config.yaml
n_layer: 11
n_head: 6
vocab_size: 32000
norm: "layernorm"
bias: "all"
init_std_down: 0.00398
beta2: 0.99
schedule: "wsd"
dataset: "wikipedia_en"
MLP neurons of a small language model. Each row is named by its layer, matrix (up: input weights) and neuron, and shows model dimensions 48-111. Each number is 128 + 24 x the weight over its row's rms, rounded and kept within 0 to 255.
After each neuron's rows, "fires after" lists the tokens most often just before its 100 highest values on Wikipedia text that the model never trained on; "fires on" lists the tokens most often at its 100 highest values on Wikipedia text that the model never trained on.

L5.up571 [162 116 103 145 107 112 145 136 106 134 143 108 133  97 120 163 118 137  99 184 133 164 159 155 134  88 130 126 117 139 141 154 130 125 146 161  87 129 149 130 132 153 146 113 153 104 145 143  89 116 108  78 114 101 130 129 145 151  70 149 153 143 142 118]
fires after: ".", " was", ".\"", "\"."
fires on: "\n", ",", " the", " well", " very"

L5.up612 [149 147 101 134  93 104 135 112 140 112 156  95 141 118 140 128 179 128 106 133 162 156  70 123  95 118 137 115 123 141 170 133 104  99 137 184  81 161 150 128 149 150 158 134  93 153 113 123 150 142  71 113 156 131 135 154 139 144 177  92 110 107  83 148]
fires after: ",", " and", "s"
fires on: " with", " where", " at", ",", " to"

L8.up1299 [120 101 122 123  87 118 150 169 121 135 161 117 117 122  54 127 125  88 152 143 118  82 102 100 143 119 118  98 115 153 124  85 142 148  81 115 109 120  88 121 130  95 173 143 117 127 153 127 107  97 137 138 113 133 122 111 125 136 148 135 110 112 137 129]
fires after: " as", " was", " is", " a", " became", " the"
fires on: " a", "a", " member"

L5.up656 [161  93 151 123 121 135 131 142 129 123 143  91 123  94 112  96 123 134 119 130 107 129 115 111 118  79 114 171 123 145 165 114  98 151 117 128 100 166 151 102 130  97 121 136 164 116 147 152  94  89 132 174 161 102 167 142 130 108 101 153 176 156 125 107]
fires after: " |"
fires on: "\n"

L8.up4 [142  86 128 139 137 140 140 133 128 141 119 104 157 129 136 124 117 127 116 117 123 133  96  60 117 101 115 119 114 151 190 119 130 151 200 152 139 113  86 114 136  96 165  91 125 156 120 181 124 134  82 153 119 101 154 125  73 110 119 127 114 149 129  98]
fires after: "\n", "|", " ", "|---|", "|---|---|", ","
fires on: "---|---|---|---|", " |", "|---|---|---|", "|---|---|", " Best"

L7.up106 [146 131 140 153 125  97  98 145  87 151 142 108 106  96 138 155 107 132 127 153 123 175 131 137 140 114 126 137 111 106 135  91 105 105 107 142 121 120 143 112 139  98 177 147 153 141 166 102  95 101 135 144 109 119 162 137 120 154 114 140 126  90  92 158]
fires after: " |", "\n", "|", " on"
fires on: " —", " •", " -", "\n", "re", " |"

L8.up777 [127  77 126 126 127 117 122 122  60 138 144 112 134 105 147 148 131 150 119 146 125  95 116 107 157 102 124 155 108 145 152 105 203 138 113 135 134 101 140 130 132 120 128 160 147 133 113 177 142 151 125 119  79 154 167 175 115 136 139 156 123 145 115 124]
fires after: " |", " as", "|", " was", " Minister", " Ministry"
fires on: " ", " of", " a", " Minister", " and"

L7.up1328 [169  85 114 167 123 131 138 127 120 121 144 117 110 152 133  90 104 129  89  80  93 103 115 176 140 128  77 134 108 119 151 137 110  84 111 167 117 105 124 154 115 110 145 149 132 125 142 174 139 138  95 126 113  80 137 127 137 101 110 143 141 106 112 117]
fires after: " on", " under", " the"
fires on: " the", ";", " m"

L7.up1521 [104  85 127 108 130 124  99 147 121  95 122 142 128 130 125 120 103 137 145 170 118 148 132  98 167 120 126 152 108 123 171 133 132 157 137 120 106 146  97 152 121 172 170 133 144 111 155 157  98 134 127 126 161 104 147 135 116  79 102 111 133 134 136 125]
fires after: ".", ")"
fires on: "\n", ".", " |"

L6.up843 [123 151 122 125 146 147 129 120 150 102 139 120 106 154 103 156 116 128 142  95 198 133 124 110 100 138  85 139 163 162 166 134  99 138 110 133 167 130 125 137 136 123 138 170 117  94 137 113 157  98 104 126 115 111 123 154 129 118 102 200 141 163 146  69]
fires after: " |", " 0"
fires on: " |", " 0", " ISBN", "\n"

L7.up314 [139  92 138  93 116  89 159 146 144 134 153  93 143 128 145 134 155 148 144 160 106 100 114 137 113 106  98 167 119 167 177 104 181 108  90 107 155 122  80 144 171 144 113 119  90 118 130 162 116  93 172 106  84 123 116 142 110 161 122 103 145 125 151 101]
fires after: " as", " served", " a", " became", " the"
fires on: " as", " a", " the"

L6.up866 [152 133 117 109  94 139  99 108 138 138 145  85 146 116 119 151 144 149 146 164 105 163 111 120 115  83 105  96 121 124 164 135 125 132  94 105 124 128 131 142 163 125 137 171 143 107 176 137 133 138 147 126 103 163 139  93 103 162 141 154 140 195 136 157]
fires after: " |", "|"
fires on: " 3", " 0", " 2", " 5", " now", " 7"

L6.up401 [114  85 139 131 126 116 120 136 124 102 143 119 136 116 120 132 165 130 101 142 123 171 140  97 114  78 174 149 113  96 107 110 124 143 132 153 106 147 145 128 110 129 117 143 196 117 137  98  99 113 101 117 145 113 175 114 127 149 138  92 109 138 102 155]
fires after: " |", " 0", " 2", " 3", " 1", " 7"
fires on: " |", " 0", ".", " 2", ",", " 1"

L7.up397 [136  93 126 129  81 120 138 149 107 131 160 126 122 141 116 104 163 102 205 151 176 116 157 112 115  90 110 114 125 152  84  78 116 140 105 163 139 120  94 119 113 126 104  92 141 125 153 129 105  90 125 118 118 109  74 109 139 141 103 128 125 122 146 132]
fires after: " one", " of", " had", " has", " have"
fires on: " of", " the"

L8.up619 [ 94 104 137 108 142 121 117 117 133 151 169 114 131  95 119 105  81 118 138 174  81  98 125  93 117  99 115  96 110 143 117 122  85 108 158 113 145 161 147 121 138 125 163 104 152 132 144 105 111 136 131  87 102 129 105  79 112 100 123  84 124 180 167 134]
fires after: " |", "|", " –"
fires on: " 4", " 3", " 6", " 5", " third"

L6.up1523 [189 153 124 124  80 177  83 155 106 131 123 111 138 134 126 140 121 116 108 131 112 123 112  85 128 155 144 139 116 115 130 113 119 146 105 102 114 165 104 135 130 124 123 114  97 113 158 159 122 153 117 150 129 118 105 121  93 141 101 129 109 135 103  84]
fires after: ".", " David", "s", "Francis"
fires on: ",", " F", " A", "P", ":"

L8.up221 [109  66 165 147  99  88 133 113 163 132 149 131 137 120  90 134 126 121 117 123 124 117  96 117 138 109 153 140 124 152  91 117 112 160 115 119 103 132 111 107 109 111 118 117 113  97 112 146 147 112 141 117 131 121 134 134 146 124 103 212 150 134 139 137]
fires after: " |", " 20"
fires on: " 0", ".", " ", " 7"

L8.up1084 [112 148 159 123 126  81 115 136 101 154 128  68 135  89 130  91 145 126 164 107 159 152  99 118 118 148 121 157 112 113 168 144  95 131 132 146  98 109 106 118 119 104 139 103 133  92 163 155 123 152 106 130 158 165 120 130 144  83 116 146 163 116 170 146]
fires after: " ", " in"
fires on: " |", " in", ";"

L7.up619 [172 117 127 162 124 119 112 195 128 166 162 106 152 111 149  87 147 119 134 148 114 105  96 135 151 136 137 150 121 155 141 141 117 159 121 107 144 140  99 159 132 130 161 155 152 155 124 143 143 133  94 151  88 110 152 135  85 132 117 143 144 124 114 144]
fires after: " in", " ", " de"
fires on: " the", ";", " der"

L7.up476 [174 130 165 135 107  92 148 134 120 148 142  70 151 156 134  94 111  98 120 146 144 105  90 139  89 122 123 131  95 122 134  95 143 126  99 146  57 118 133 151 144 178 122 113 136 165 146 137 118 130  92  95 118 126 147  81 117 127 131 153 131 106 133 157]
fires after: ",", "\",", "s"
fires on: " such", ",", " not", " written"

L7.up817 [174 114  97 112 130 185 147 124  94 121  92 132 114 118  90  89 150 168 155 181 158  88 116 109 119 125 120 111 115 163 139 109 120 121  91  89 133 116 124 145 131 151  96 106  89 164 108 148  94 106 125 128  92 125 121  88 153 161 117 117 112 137 134 127]
fires after: " was", " of", "'", " is", " one", " as"
fires on: " the", "s", "'", " of"

L7.up983 [171 115 136 140  99 151 121 149  96 162 112 119 130 104 152 119 104 177 125  92 154 146 105 132 100 103  96 191  83 145 144 112 122 128 166 181 109 179 103 143 101 165 149  69 142 115  96 134  94 145 100 124 128  90 108 131 115 125 113 140 134 130 129 120]
fires after: " the", " The", ".", " its", " in", "The"
fires on: " first", " following", " A", " a", " final", " |"

L5.up1436 [121 106 149  70 105 113 156 112 113 120 127 105 106 125 145 131 147 162 154 146 121 111 113  76 112 112 128 136 132 145 124 116 129 115 117 171 145 137 119 110 158 154 125  97 167 145 156 113 126 101 102 138 114  96 150 155  91 109 124 115 151 150 168 103]
fires after: " |", " ", " Tamil"
fires on: " |", " ISBN", " 3", " %"

L8.up160 [ 92 110 114 146 159 116 131 111  32 159 175  99 124  88 102 109 137 103 144 143 148 116 114 142 125 151  87 178 131  97 152 139  86 108 127 148 125 136 145 100 183 122 153 160 172 132 117 139 103 163 140 124  95 133 169 116 116  78 133 127 188 129 146 118]
fires after: " |", "\n", "|", ".", ":"
fires on: "\n", "==", " ", " —", "\"", "==="

L6.up473 [155 145 115 147 107 100 143 161 124 112 148 119 115 115 131 105 152 124 108 126  81 106 112  89 118 104  74 162  92 143 146 100 140 138 136 135 113 144 124 115 108 108 126 115 130 144 100 150  33 132 157 118 134 120 139 137 142 138 145 137 173  93 137 150]
fires after: " the", " The", "The", "."
fires on: " only", " following", " same", " most", " first"

L6.up1345 [ 95 168  99 136 136 121 176  92 121 114 147 116  95 146  96 133 165 127 111 138 105 106 116 122 100 135 163 170 125 124 120 114 132 131 129 181 160 127 132 184 115 108 173 140 117 139 130 117 160 137 109 110  94 161 145 121 156 144 124 109 160 123 112 104]
fires after: " |", "|", " January"
fires on: " ", " 2014", " CE", ","

L5.up231 [107 127 143 100 127 141 122 131  96 116 126  86  79 118 117 133 103 135 110 117 200 136 129 123 138 119 140  77 107 150 123  92 161 117 112 106 152 160 132 144  89 128 178 109 123 127 125 112 134  97 128 158 125 145 169 144 132 111 109 125 125 158 159  78]
fires after: " |"
fires on: "\n", " ISBN", " Incumbent", ","

L6.up876 [154 127 142 141 121 146 117 119  90 138 138  79 139  74 104 153 127 102 110 126 114 148 139 104 137  76 112 137 137  95 129 106 157 140 126  94 145 136  94 143 137 133 105 159 139 139 151 167 152 121 161 106 174 118  99 140 140 145 152 146 147  86  74 140]
fires after: "."
fires on: "C", " A", "A", " M"

L5.up313 [172 144 117 111 182 144 129 132 155 106 106 156  90 144 147  93 150 172 119 145 141 170 125 146 162 145 122 136 131 141 112  91 179 132 107 156 140 137 173 146 137 103 113 142  92 136 126 125 155 118 115  92  70  92 140 138 116  96 161 186 121 149 113 100]
fires after: " |", " Colchester", "an"
fires on: "\n", " "

L5.up6 [138  98 141 137 132  80 109 157 125 121  99  96 125 110 125  95 134 145 168 146 117 137 133  94 147 111 133 200 138 143 128 119 147 200 115 127 135 100 170 184 106 110 136  76 118 112 135 155 138 143 122 130  93  94 178 163 154  94 130 163 132  88 136 126]
fires after: "\n", " |"
fires on: "\n", " to", " Jon", " by", " John"